config.yaml
num_hidden_layers: 26
hidden_size: 160
num_attention_heads: 5
num_key_value_heads: 1
head_dim: 32
intermediate_size: 448
vocab_size: 1094
hidden_act: "swiglu"
norm: "rmsnorm"
norm_place: "pre"
norm_eps: 1e-05
positions: "rope"
rope_theta: 16100.0
rope_fraction: 1.0
qk_norm: false
attn_scale: 0.177
bias: "none"
tie_word_embeddings: true
parallel_block: false
init: "uniform"
init_std_qkv: 0.04
init_std_o: 0.00555
init_std_up: 0.04
init_std_down: 0.00332
optimizer: "adamw"
learning_rate: 0.00276
beta1: 0.9
beta2: 0.95
weight_decay: 0.022
lr_head: 0.00555
warmup_steps: 523
schedule: "wsd"
decay_fraction: 0.301
decay_shape: "linear"
final_lr_fraction: 0.0
batch_tokens: 32768
max_seq_len: 256
doc_mask: true
z_loss: 1e-05
train_tokens: 267700000
max_steps: 8170
dataset: "wikipedia_en"
MLP neurons of a small language model. Each row is named by its layer, matrix (gate and up: input weights) and neuron, and shows model dimensions 0-95. Each number is 128 + 32 x the weight over its row's rms, rounded and kept within 0 to 255. Numbers have three digits each. A neuron's up and down rows have the sign that makes its largest values positive.
After each neuron's rows, "fires after" lists the tokens most often just before its 100 highest values on Wikipedia text that the model never trained on.

L20.gate28:163129140101140060113150150120105181128154056103172156097087153151119095102125141150128187110096115112117147099096179134150088098187096164133098132158102149088143141057157085108083134166123126118160132153151126126122172153139117118130070127160071136132126153144111124104129180158180143148
L20.up28:154148102090071081168066107136090165135097134175165141112150144141106080123064132129187089129107137128123129156144168085166103169101164123161134073116141154134115136131139156187098146147071126125130103100129116125120155173141108079117122075102120174131141151174146119146169128188097145155
fires after: " l", " r", "a", " b", " w", " Br"

L22.gate331:155088139102177180138086128111078119072068088093126065105120126109101152102134086183189108122101208134177115150186122082179144072112084112079117145124191171151140120137124139061174093165109184164148143120149137101162130112151091226108126145141129120122122103126121101092095152127100145142
L22.up331:089133141098128107161100135114150114149107087094056176181094136146182107175084159120155201201139219120072077142155119149130090122149144174113065117108130132091103084171133107137117120146096166104111128131184106134117108166122177124152060079145103188149148136113156117087080116114140119114
fires after: " A", "le", "ro"

L18.gate125:165118103111118159157178132100087132160121152166138075086106097126163132117138074120125132147139146117135116152152139057113062137100166124077087084153117084118171117120092105131131119131105139072087130116107127106083113172158105121167035115144095133069112212152117144104115100091103128113
L18.up125:102116123172146120086090161123101140161083143163170150162090066099142076158087132207132134206153153186166139102118128129184119115138148161136110092102144119145150094160144120160125107102067123136058106148192179163160115159137169103123135113166141107136138069163134137116161086149089081133
fires after: " the", " F", "1", " The", "2", " their"

L19.gate40:136097139137150139152144071086142159138081137115131090110142151129100107129180135156107195112104109113148173181076069129177109171125100142072137084115130123163210112076127158099149172115106146187086139099149101105135128126141052131134086081126148174121184159143143071103166162128137202188
L19.up40:149109148146186156129196138076206190179130113092138109102090105077147154134184051116097185120154135114153146099165098129116114140146151160161156049137073185125154115114129154168113170107151122183145090086138183165172118147151092168158145122120117167159190132171163163103142128133087105130
fires after: ".", ",", ".\n\n", "===\n"

L23.gate52:138117149156167117101189113086092114159129135136194116182090219102119102134138150142187085179126153113115102106176098101172129129087065105100162128164173196128165146069096048158123167154082147096140171155165165100133079088105074183102103150148137171136178162147137084156131080157175111065
L23.up52:121124142127159131151101093097187124154112131204093181184109166106163118176118123090107170149097190162094108117160119100117139164117080151130066146141162169168080114113112163116086121157118130115149162117128166108128152086122102128176048172092138104123126186099150124083063082084158126113
fires after: " kn", " l", " j", "v", " A", " sh"

L20.gate197:123100118150076110160131156130100096142154123135120202192109088149109103119085137117073071207158115112138111073129132101168140101162079124131122157146119173131147150122097130164108182144150083104108164125135151136158150075057091137068093117137116145040081083152089121133103148161129198120
L20.up197:148149119155121058107151118049152126133098174188101094103133129138063094128166122107125160153184091143113121167150157092167137103126148089107167137146124113154163138101150107206123141153171126125120173134123070061131170078125123150055166143090137174113094091149092119134169171156104164098
fires after: " b", "l", " Bl", " gr", " tr", " ch"

L15.gate271:160173105128111124075146080084082162135089125141154144157132078113111138148117162140126156123177120147176149160081108097134147159129155128135149125083176143106202152097125076116120159164061149141087139090167117123104148103102166151121088088098132110116109203171075140159086103056132122116
L15.up271:155131119129053131094080121150133114148127151156143102133137100092126142127148107123080100150165106195097106164111093092081105140130146155121108085121129107131147166159103132071127162101125162144180105156212113159145146159188176126131112062187106069144167141100131187116103111122063135145
fires after: " f", " the", " F", " as", " for", "ed"

L21.gate420:168111174092156137183118128133107105069109177170153149124089096154143150159154119142086143122073111131114156109172147106146098172173084104141122100176151113125120134170123160170113085073163164120075079114188165109148177115133109187120097066112072161033120085123132131116106112102174134099
L21.up420:154074119097124099171153122176136195088187137125116123097156116139126165157105160097069127159135128097120075161114178096164131135101149152093116159114125137098135111115029157106101176127161089108165113083156153048180123189097106102125128132164092106154140188109085116109139118146115117070
fires after: "l", " He", " Ch", " C", " he", "t"

L2.gate309:112128173089133121140086075096081161151139075144149134173180131135114185145113126132080146071100116082128111170071121124192109224110125142133128134061125145118132158066143080155094098096116107161131155131133065072154075026143114138115076134163141097129082164111124135100180090141102152143
L2.up309:089140147173161149107096097179125131137108165103137134169116139169142070116157137163145079152164098143072097169165106100085089086133122110080118148121138183112142060137130108143158097157131145123104056111208105143168166110129131079157160109122088110117147151092124150125118139142180163093
fires after: ".\n\n"

L19.gate329:091118147121122161141137050132135143117101122191126067126159096185138109106171120167125093077086056164101106166107139106131141094150158143113184106080190127147096131089110062132184158116144143144100136146132118118133092156182109175153073127127101118091093146086145118091131151110170129168
L19.up329:168146137125141150096129118131149090118190186130140086102113121141152083112217073100115168156117149167137138118095142150112049119097142123164082154139116137167157170104147153095071117113114144090143057074121138125116210184144155099146068088176122136180133164064164108108171068090143061162
fires after: " (", ",", " ", " R", " |", " \""

L10.gate280:181143179123085101124132110138089138166146108093146152134159098155201079113146102193111132091073120087178129204169070113113058131130103186101120123204137164133158099120065158185111099183103116157124146145147113164137144148107089135123050168199036157127140146087185129131149102153112122139
L10.up280:149152113141118134074175109110133129141086074184163094139070107090140179090156087123122155138150137097156137152127141115196177023121094194200148081150109148169127164116116134166150120090070134154133083149137093104128125142142063184136132149124146132101115132140171154165130120106155179126
fires after: ",", "."

L23.gate142:136109109111176149053086178111081168198136110168111149124149093124148127135159135164098135148091137104079114118175074108100091117151110132142122132146090167096164082152129113131136153134128169181099114159158107122094108147097112151128082158036098110086121113137085094133124132217158144130
L23.up142:108130149133127142180086144109101189136128097132107162139115129116146094134105113101095118192148097148162160124105112080184111100050127010093091106122189101103127121055183153104123122122170186134182174079201122117188155155139088155116111147100109167149153123135122098103144051146096149127
fires after: " f", " app", " re", " R", " b", " Con"

L17.gate120:157118094118126090120105091150118145102111163126110163142104138112088146131082122141180113096123208089149108090126100119183122111127093179013088158127153151128095074111159091104138122145095172156143157126155124071093072129109159172063113058123143159144098133091140134106115125184122112042
L17.up120:164101168195134166126171129186130124131118097106154089122193123141174080097111153188138098107103198164073132107140110169106079179173171097119099172158141159116122099102172081086099100135095149149162152102169083166095105100080144144121050103177098131130106114105173168129118161105154138156
fires after: " E", "le", "o", " se", "ro"

L23.gate42:134135118141106119176073131132112144134082178138093153104122074142131096125121122151104173157086092134135143153105126066089097091146109093198091150147134130108092151122150122126099150184126127183106131151181108109133125167051150126118147158095104131082092078111119134116098129164102149094
L23.up42:122061145129160115135121148084042100080144131124122098148172108166119114136072115195140176179096119128141178144138134112169138098128122103172066125079191139108149124173215127130091130206132092120128157131124047144147097111157077145139128155108156123115139133087092158118072050152125128125
fires after: " R", " b", " J", " cl", " B", " Z"

L20.gate158:071118187117136109081103120161108121192125190152127138167157128153122190165138082117106110157089143111196183130154189116172153149083132115133116172102154127146128080119139171137194167120091176151100116109096115083088125115099084094104192129171119182160103139127162104194129070125129182097
L20.up158:096087185157141146119196104104118097170104154200111104179164144104065120070113146180095069156168134161180160165163156099184185138136102145134117090158086101162115117099168105071112090159147156164110155144169111156111155143097104098073124144144114099092126088113121109094150130063157103130
fires after: " ex", " O", " P", "t", " sec"

L21.gate118:137140150120151138133089079069078166130130116089143118165120143073128136145143139153144145118143173143155134133131061137146138102105116152062106107082115096103092192166110137072115108152105073080123207094125120109165177116162207165112086155162136176092129184112154113071135159116112075094
L21.up118:061183181093093129119071167147108123083177124100132076144133160140195189149130084142169165151117146154163169086139151101162110131098132200106129110113104129148143150162146130123088091174068188110115134155140100195145139176144071203143041130148120146112133096096109140088108146133106148147
fires after: " a", "at", "gan", " A", " ag", "it"

L8.gate207:078109165152082151136155135120168165163101125156098108174142134131136111185118105124120170096139135050088123158091143170095134127148120135147139131125104159104079138165144128136153106097104198172209111122086140122122146138172126145079046071160145176153174084108139127058094137142146154150
L8.up207:127102157109076126174079125168099169149213150111146109168133135133197126141135187178108147087114130109127146125182134153143101146194088162131116110147153162087139067153101109104142187092151090119128132121098112148153157073185081094166117166130128144124122078039208116082102198164114108103
fires after: ".\n\n", ".", " "

L20.gate37:165117134126140085093172055118094142095113070138140095167153129134142096144153090207075165118112109114040156153142158111112095158169070129118167112125146106157140090111135110147128129115148139068118175152145147126062226110112116108099079123162110169099189158170111071142117142115145163061
L20.up37:071183157123129099137205147129138128135108142124112151113137143177214091102109143151111084151102126118121077140140165101183069088137115073134161165106185158092129145155116102122158150137116155136118133143096141117127137107123158073119114067154153142152124078119143122115113080142120205130
fires after: " h", " w", " H", "H", " l", " sh"

L6.gate21:161102149110121136120099058121123074140151109126186092090158153166044153105128082137120113184157120121151100153099101129208161080128098142051171123138153124133175120116132120175146153147141142103101073152142134115115109170100122135109113174116151170134128125152141135110158165131113163122
L6.up21:175095113128135089163135122122144123162190079106102083119154121070181174101115124177069102164178096153162063138125077107122115162130151187157137139046113161109129109119188142136117170121160105170104058103155140121064103136100093198099116111196174134135192116129123086147110135140131192120
fires after: ",", ".\n\n", " W", "ed", "h", "ing"

L20.gate83:157119173137134096144122104057204121129153156145142177095192155192146124130137125142142179114164144100113161161100144155117124144082108090104141167064158105162143115117104151138160134150146133091108108122070111103111133133119138094133079108087185157067061140081078154136114116117094202142
L20.up83:139124155205135102116124106081146161163133124130117091133133075156087133142123181141103086151138133116088137082128115084152101134156070082140106122095133057079138120134124187105181118133098157092105096129136113137143110110127178103201170077137131173168097151141163048088164153094092154143
fires after: " d", " D", "oc", "ad", " M", " Ch"

L20.gate116:091108200107136087159130111168129094146126164102168154183151175165143110120141090159095128153108135116139170135106127079151164174212111122127106145164105139128123134081106169094124125108139164121128095145085119127151178117113173132108073042155094129126146141126153143055090136154110183168
L20.up116:135176123124123093122111098147114152147166061100103107186202109115116138130131120166159160073094123164093103204076127133122128155149139134146168132164175097118142148168167112111127133168111163104094114116114150150116146133143188198033162113156198148167159133147186143117110095062100139135
fires after: ".", ".\n\n", " the", "==", "'", "a"

L19.gate57:151122172104090160108137108123142126112170127093177150131197090214133073058112142190096138159124131106117125094085136121166180154120132174074139080155118176102133145140111104103106175173077094134129134124124131165126130083157156188091088157188072191114095107063157077130119138107071129145
L19.up57:082069107102122136126130095124089124129149126098119173181131127133099131090086149189127160112090167122090167103084144093112135151147110081123087184202099146066127150132136131137121172175112078146173063151125125081114092104160119089119106125150158173122161137128161127096117114156145160179
fires after: ".", ".\n\n", "==", "===\n"

L22.gate299:100129119082078132058109134123112133168123146085133133113098097175178193141099136097088066178120156089194163165094120179138078099155104086147123161104115157150178135091050185056144178089090130159160148128127149091144156109065090142114115078142096108102125075123084158116132109109172171155
L22.up299:062126123176086139122124126096143119172127142142118143132079117098142104084065123160118133113210155132155083126186175155141150175130100148167167180070116105187161118153083150171160147101155143122161119136139142148126110131150174140143086091127163127155154156159142174086070097078095128148
fires after: " m", " M", " ev"

L19.gate17:110072141110109098128152143140114189127112180157136148122084151105155134141090159150137062145128104143132069138125120080087166181181138126064117126087132148124116109130124103174086109118123131105161087124168124132096127134134048098139155175154063085127113156079137136093071155115180105172
L19.up17:097106129128111124135104144122182115150120079114132146123129101108176126144160134067085111185046174139167108128111169162102121125180126060189122127107118146123152140170123122116118131134056071155146136156140099052133155159139156141090092091208123125144109173125178168155106103067092157168
fires after: "–", ",", " |", " +", " ", "."

L6.gate309:076155127145059146102110097202117152119121155131128176169132103120144135091072098175155183113124121116124157209130092129149134121152138110123160159081106186101101102184204167151133106136147127125108143048148048095115080174125104133106159116156085116114137108110140112121060068106121142112
L6.up309:179100179117129123145177075048112157165105091162147182137135153082149102143167142179136111078062123120169080141125108110084159123130041133136125147184126147109130101085133123182121134114105138155092183134129084114133123159188098156116088150106167177114128123094150162174098112153160216131
fires after: ".", " C", " D"

L10.gate328:156119135135052165141131141111151127124132095128106107079167109134165095130194057109130149106123152118144066169141125131118161196138112106122119125184128111140158141129121124141140135174078187124059056120137124166122147121121133094098138115179078128090124144105159109148176089064117168110
L10.up328:139183137084131081106162123134132107132136121065122151104151065092134160106144086151129171153149108102163203146116153120127126124092142159105151146118129120140083152116100160132132103103123121152143106066104160081115117163125122174133113040159195122089081109100163110205136187108188118089
fires after: ".", ",", " where", "===\n"

L5.gate400:105094135118087127086143057128145149147117122169159135119121068127049124125102109108156111161139121131122121120127101090151116110098136077132125134125171139099093098105098166145070148157183144081092133087116152081089120096158071134073168107128096137111068080113130122119162085149144191105
L5.up400:124177143158080139112182117156167135151103126137179107126093123110048043117150134107123130119200125157108089069119105100143146084106152104136109120122155141113126123090092161145072124162172136114145117081114186116144141099129099108095181076085141138145094087096096130201170118126201190105
fires after: " b", " tr", "r", " Bl"

L8.gate236:182165167096143093116088167135079104166154127093125113206149085190217136110090137180121133129139115126111161169105161161157119128156119131059149136171128148105074111131149140108136076124119125109124088094069124112124133058159109182171098138174069112147108066093131099104122113133125133155
L8.up236:107113097152161150151164101127073133154147141120141123127113158157149123092110122158085145134120141100129154077127116117073178144162120111112137147176127075199154160101090121132175089105074139178068085145122070119125174110125147115138149123160168134113110182067215099169104131038117237080
fires after: ".\n\n"

L23.gate422:174116085092105079141142155172113107130122174157177071111100143143157148131179091134069071155095070160117168143142140115123097142141145105149178142156123156082170141078149107117159160121180120125081168154098162123104129116052077101108105124157113160101044082167137137106144097138152149099
L23.up422:117112186152124126115152121098167122091183140100149090145133125163140138122150148130089143175130141136037169124110093167079146123115123108091142133130164128161103149099081157162164202115178131152130170071180170076160110162156101113150152145201166145099127125119096157116130141155164178162
fires after: " H", " h", " M", " m", "H", " c"

L14.gate409:194115133131114139087171149077143106202107113119129158134166101159131111114150112171164115125111099098085105088093118127115109159140104100087102145094099147116152141127115136174107175077141168141135144140150093143174145130079147156090130129202098169145120140151159089157141140183110178122
L14.up409:178151098156092113117083125134131152185093130113153098070113129129109100129127096163096160106148188140109089140137190101149155089134110178160092063103150136183132104148111124135105155147147098112154058161093135110085105153136132122159072144187136075124154098119170135113106066147179104174
fires after: " ", "==", ".", ",", "\n\n", "===\n"

L20.gate410:159134191123131153145114157160139141149083171107074145125088168152151129133136108156130113129136163117109157126099160135164091064120113081105196170081138164156186139108089110201150110135124135058099126137033122135127097162068157149115137053097134160047093173100121103100098172142120214145
L20.up410:128097137164153122141133190090146127136080185131110144095152095150139149146111071171128113129093145154154120093123156068157155132155125101092150120073096189128141103156121115160141129127078092104127146120105134142085189169102175151107159168155089196115107106126164054136139122092127155171
fires after: " m", " M", "ad", "-"

L3.gate222:141139081128147119066164063090116153109140178112112123172122154126146095109110158115075052141089132124091066150138062160082115167089176102143109151142151210098164107177142133106086136164072144140136164170134126085122096116124119095116073095090081163164104162148107092121146148093123144118
L3.up222:177142091167106096104147088119119130162091067081094116163130105110100081148183144135112118132133130100083057119052077143096103112121148171094089131119163139134117143160082133144125097141104132111143145150076180155127148114108075084152165149201065126095151101143118149141140069141105131164
fires after: " c", " num", " acc", " Al", "a"

L20.gate123:091164141185160100196110077052104121138145135109142060163066118139116105141101114162111140117116129137177137119121022102159149149130112091058113174120166158117142110117145174171149097147128159178111082119117117135066118170117103128124166051091138156110089146149130146159091125142172161140
L20.up123:084135106186224197136082129073136142127112147114140068140132047125076094099102121135085186136129139130190151095131133074165146123128115118132190107072073132133153087120136155135158102146061144185165153129130161118042134146162098149064051092133097127123134192162141133124112129139136173135
fires after: " r", " a", " d", " |", " e", " A"

L2.gate188:093068094117082112112133124091148171104135144147168084162128128138191079113058144108127124119109092117157120155144091135124144143089116083135100180121141151153122142190102105068065139070128170119111181177141162106126113099097094124110102071117128109098139074192143091083159097094168163117
L2.up188:151122123153112086113147062171143156141105119131137070169171086114099107115138157147195120154127077144122102096111116131160138136205152124134117210096132078188130154188128098148082088100123083137124136100105161150142130103126158131158100106163061130104166134143117135152189063070110108114
fires after: " num", " R", "i", " Al", "um", "a"

L9.gate414:140131121099117110115184077134099143143080142104159135095123072104190106142096105168081069110048163109127138145169066103107114136157148116073121162155183167125088066161119158113105095105093136128155155124122079134143112057164128131084119144179112122103127160145117169172072098080078156137
L9.up414:105113135132130106092160128150172134148206144097144113123088141095157095086093144095091141118124195130179100147127149132124142116150159121133124161046090168209164154082042169137121115119139090157080200095119125105117071157111100153164081170108173102138112137109156112171126107153132099132
fires after: ".", " Aust", " c", " d", " Cent", " cent"

L21.gate28:118082194119125131135128149145136097114165114154156093092176131115133152144143086169132131127173167156206181083131151122114166121109129157082137095167143128154102180099083184114159126105138078089107129167079134078165172153112127125156099061137125130108113133093086171089168086157190176083
L21.up28:191115181100137121132157138136118135101131101072174063175140125133143158076095149158134105161143162122198097079182163107151166133119122141119115111090131083151153161180053163138171165123129171115127127091125137081121108131106184116139137098194163188113125134117084146134137106158115206151
fires after: ".", " H", "H", " h", ",", " and"

L23.gate258:124149171093100142076190116176126096144170142115103126117148110115117165089120100105151082080124151171080214143063149084113084144132098132107137152106198120129138150121135083127152109162107107126088148114124163139139116076086088122160112055176094125114105085139125088088120133137153149097
L23.up258:114097103153135163141121172082114091126080087124170049126126090123175134101087126120092109147165151163138167115143074113098151103081088087150144184100170082150143087132133148194188172175088178131178127102097121130136095160171132110116135140173133138151160202139171124091084120142112149200
fires after: " c", " m", " h", " n", " w"

L20.gate317:128139145107155134129102087068164114162133149148138035198127080112117121120127082172122145061126169117116206152051102104141127129129135124124144074118171118141145107109132128133072172118086217094104119108061088168096125119125166153144087102150149154135113120093171118111091162103150103113
L20.up317:075166148176091128126108111164155126114137095119164099143197101090125160099080142151168170083112127107146143094064136098173098163109046098165137069084157109128107078137141125091121154121100166151122082084070163133119104138172112108127146165176131094109138131126193075134130170106105099171
fires after: "A", " a", " A"

L12.gate196:127084145127166114077132090100115118138100081155096143094183110169133088093049142145136109162089162142198176188062095129146106110070099147114097125136161126105096124146089121159077123169064105155126156116132099117076181134142151147090115115144089124126058126152143186143132146135073157201
L12.up196:178184148184054166173186162154106169125081111175097134126156107107112129113103113101101175145116127093197182162144115148127118130099078134131151128136137101147134147127124182130114061107119092147117089114102110119075215110114159128101119059116149169091067119157125124135142141132123123160
fires after: ".\n\n", "==", ",", " c", " where", "."

L4.gate0:184072139077113121150146138138116126094183113115140135170147148145106127133136134140101096130130155092146156198161105088104105096139093120083129143167188140103185107104176075153102165120168112118154105110153102168058088152153069103125165147140055162102129112120145106083076123167147120128
L4.up0:078162099153050148105096107164116168198176088150128083056084133033088116153104056140139153157180098097130161145115114141156136147110095185157090075086159128132095125173096125180147157101084156086142120129192117124151167133136140161111119138089161141105118175076145183109123116106156126093
fires after: ",", ".", " of", ";"

L15.gate123:108112172119100103170182101213086113166114122194074133119159164191187160120120149172136144170131095102137119134139134099139099136092089154143128118155116204182120087126129117133169171117124160124088092126105167127108153049119085149128082116125114108095103082096136067160113139146151136162
L15.up123:133149178115116187147116103121183121116128106096158134135134146091098090110160155141117119106157097107067093069117070159062141173229120090129187126119180094137145137101110092159140108130158119120110197143123078133153150145082167130106164076119117138091064138099130184138117144103143138114
fires after: ".\n\n", "\n\n", " |\n\n", ")\n\n"

L22.gate123:210145151145168035109157147139111069118139130089147134151179150170151171141154106130121102102083157152155127155135143089140127115100119091127155084158119161028157091148095157119133094115094080079048107124175138167100135145143162096111098110152154133103126078156165045083120159112104150123
L22.up123:115160199110092188130155133122055126149213121094176082146097102142158173111127145119107121160166134117129094141141104118130111131135153130081091124104092146098149161212190161129195158094128115106133112109156186160141091151098156108176093106124152074136159140129114157106088119139165175139
fires after: " h", "h", "t", " H", "s"

L21.gate260:177139142133113140086121082059095163182109091144118060137118119078080113161177100122101091112073066143080097152123128149144147115128118108093135143127092129128145110055089139150102128185116097165077158182160113109105160090092089160106172087188111188057129125123100141095138101130117182132
L21.up260:102176149183119129101170093089155126063125127128177050150091131139103141077218105106094095164075116133172193156147148131119146138158112145163192169094065166132138085138068066074140098129176176133121117161127140096119161115074134155079114127160119109135074133134175127114160155092130125115
fires after: " p", " P", "are", " c", "c"

L8.gate232:142107121139096134111158098151090154180175141153152126218113121141191098093051124136117075078103157089147149184134133140153088142176126103146109134135132178068113081141148129110107166122170114046072130114170079132101109059132122131152114133145107107114087053137154170153174128137168130156
L8.up232:138111100158087112167169100076067101143129115139166154201144146121185174127067133136141155127138141143128101161103144107160112151203120122128148181176133132116102111096086171183123155088115117100113134121098084081181149085131088060185109151088145140081110119105177088137172090168158144123
fires after: ".", ".\n\n", "9", "8", "6", "7"

L2.gate116:135169141139113139120142087080166091164158146125078159145092073111156051162109142156113087141130144084110131127127078096117080098087073146063150128117177176098130145128066094120115159130089197118129175157103141107086158118129140154141082133141072208165137171136113104082121092092133102165
L2.up116:151146152128177120091163116129165130146065118157088139196136099109120138102112141092103128152146162154056095132094117114107110110128113162128125107066138127052147184118053134129113125119098116121179083142106123078129108042143094156156144138163140137146163175153080179138085184136141136152
fires after: " c", " acc", "C"

L21.gate248:102128147105091120097102121087154124177137152157137108186177163146121156145106118146094155153148150108115153112120075086187153157162118140153122144169119164131149104117096103111213178139093076132047078147154172125061104077135132110111096120192108154131139058080152081139145147144086158124
L21.up248:114166115130093109108124142104176169099086145149091119190129089153081137141187101127168201213128163142139149137113155114169151154171141185129164126178175119100114137134159130156105149079091160173079083103133153171122102084148146135131149117140153092097127119067122119095130213118114151119
fires after: ".", " the", ",", " \"", ".\n\n"

L19.gate328:095082127120151135100115114137084155119125156128112121203149110158123160119134137136088154185141148078124120147097175137163129169157158174143094106114127135117181134066096053113105127116099176152074119155121154135125152120152146131115069035108104126125143067104152095069116136118069137080
L19.up328:146103122109052077064148121126113119111168087094098163150157125108165121157185150077114130074168132075114093164092165139144164210117144150174136141119128122106156143114154095092125154147062131157104172114155209117130120151130129146082105101123138105133135102047182095122090185143119100135
fires after: ".", ".\n\n", " \"", "===", "==", "\n\n"

L2.gate373:121113131109141088126145077171127133108133159125081081102156114133138153137146148149133085081137071102117126113115087167143112157101138136138089106096216073112103091130102129165088138147109149100130070146132120125078126152140157181156108107049139100107106161121175170146142068088202108112
L2.up373:150113100138085092113176102150090157165119088106102132084087138125119154166087140122180133156120104141127192095106136123165145153170102140132122200168125141078157132175070100181127116122071173156157126089128179105186152161147121181158117104090156124124151161146132133175103128186136131112
fires after: " ", "199", "200", "198", "201", "–"

L6.gate52:145188128104122121094117130159066137125159170103134122063150091151108120106131089130100067090092051123120051085158142126152099181113112146107110092100129118116128122150079098100114111156114122168066132093167094127155085121118079119158129133162097102081077130110106171067143144140099139109
L6.up52:105104068150127124070081071152090162093108156102153086094148130150172148130131093192097033098077111178131148144154120165156050174142109159102149141122134150132129158143134074106128076137146159118116104091108149107108084165141109099172135153186162144106106178124122122126118082099085142090
fires after: " ", "–", ","

L6.gate417:134103070130124089125172040126113166152135149129119093168092152149122108117119107104125113120066095101121090121092087111160118191132174111122103170143196166159164168173118076094106090145106164123096172189102139117160149118111104107143085103096067146136139153133135119138149093145104113143
L6.up417:158059110147104096093156061120158137107107122125165079157118143091131101098122126075133107147126111063099084088107084113133132143116183079091117156158152118166164171197113137099100119107109137098101165138097152143177122117089131138145103066106071136093153137187123139136145127097119128136
fires after: " num", " R", "i", " Al", "um", "a"

L15.gate73:103171122163149115073105098141095171160102095157149069148132095102082150074103126148060093202128136143101136098094098103150159142169105141099126169063155192149115164115090131152143144204187132112084135123141103104156124141149123092121117180125151098109112092109109166093106140083142121139
L15.up73:073155110132110114109090130123105105093096116106121068122093125079102167081131119087078124197179103090179170146118132122102152080098128107110133162077088154127097124082095164114122160148186134130116144137158157097112152107126108122170095157076131081125116154119150172120160092132088066115
fires after: " P", " sh", " p", " F", " Sh"

L20.gate423:157157148064136103108091109107106141147170054175095108049085122127135118115109107136111089127161141101111136114111157148123072141133091161158140150157124106148170126160054081156156177184109090127110154172117115142194112140079090115128115061134089132127120202075130122083077155163164143130
L20.up423:129103186074109122133157102116102204153118108106157134131183152080128117129167211136121089153106114100140193117094104161069103162168106145119158154102071122154090136157111082160117162158112095140071101110124195152161136178051093109094132152134062138118162170147161157131125081186127119121
fires after: " l", "im", "ar", "a", "ou", " b"

L18.gate369:091068143064136168143114127102075116137177143150159127166153087121195146143150089156170151086100130153072169194166146115112149107132089090084081119105108151120112064143099154122077142164126075126114139106172155110126123119145112163145132063131112091079124101101167146098116131149129105095
L18.up369:139091118101092157095101144116154151155133131126116133072144131071173142150170099147166144082115081184114119143154153098119187129087123103094138162080110080112117098115156173142059095180157114158147105131146173111119136155136160159124184081115136074113141168158175162143142163088089137085
fires after: " ", "0", "1", " film", "\"", "ing"

L2.gate206:163066095068129081134116134050057165156120126097119128091181173137106164127150130178146149082074082140114126161167124106156103171123116129070099132160111075119122097100091136165091094097169196106080121109047161119153083119059067115121093128112111158135136148131149177121094162125081115106
L2.up206:176086109118162109152132111089093152074090151117085112106127148115179172139192121159145119072134077149111061098176131105149075169088133126122090089148073110167091088135086143168115115114179166079089123114110216109136091146086094117128111147157172116129156133114149155138164205079099179104
fires after: " ", ".", "200", "3", "5"

L22.gate57:125134155086175089088102120147118080121096123120185172139159181180177115107097149100122064168168163147115169098083152092124110141202128113127122173115163164108152139127117092093150116153133095144112146174121198114121126145103121123094046116113118107097149122105142091117095123103192152148
L22.up57:165139158131125159107158142126159108170117142144178142109138171117134152146121090114189152116188178141105067077144110080133181143137131137072138146086125110131107150099138203154215183147090131141143168159131111112128106168172140097181108108155164124154115105146120111101106115146117190221
fires after: " h", " m", " M", " H", " N", " l"

L8.gate6:152120126109122119146121118071063121124148094111068115100195171145150116119123124096132163141112119107148127121100148091222089172115098135097056177120159174095123154134119079126104135116130138184094145204126113079139129081103110099110142178136124147097103060152108114104204149131099114124
L8.up6:154081178153141182177139165070200120122131117161132107139153099114105123088081095151155140133161082141127071172131147081138135133085140141096133136139077125182137134104114086112124176111126130165105115204155066069114121113118077115136190107095157116147122102151137057070150191215138130125
fires after: " D", ".\n\n", "s", "H", "."

L2.gate426:150117094091090090092150124138055143131121155106115141112108151138133205164149152126145078085145096137093130151131048109141114152156113092090106088150125117104090130106089148135102082137122163082121144149100208110132093139013091142167103103056101185166137131132194188135085141098079123085
L2.up426:150069089080134099146174054072116159143097158102123101082104180080169184180136132189125121104164051134121104136137100146141101171098110119094091089133071078093079124128092181148108067114141131173116088100067168139125128170144101149099116140110196117120121143108214168119128106110120172106
fires after: " ", ".", "0", "3", "200"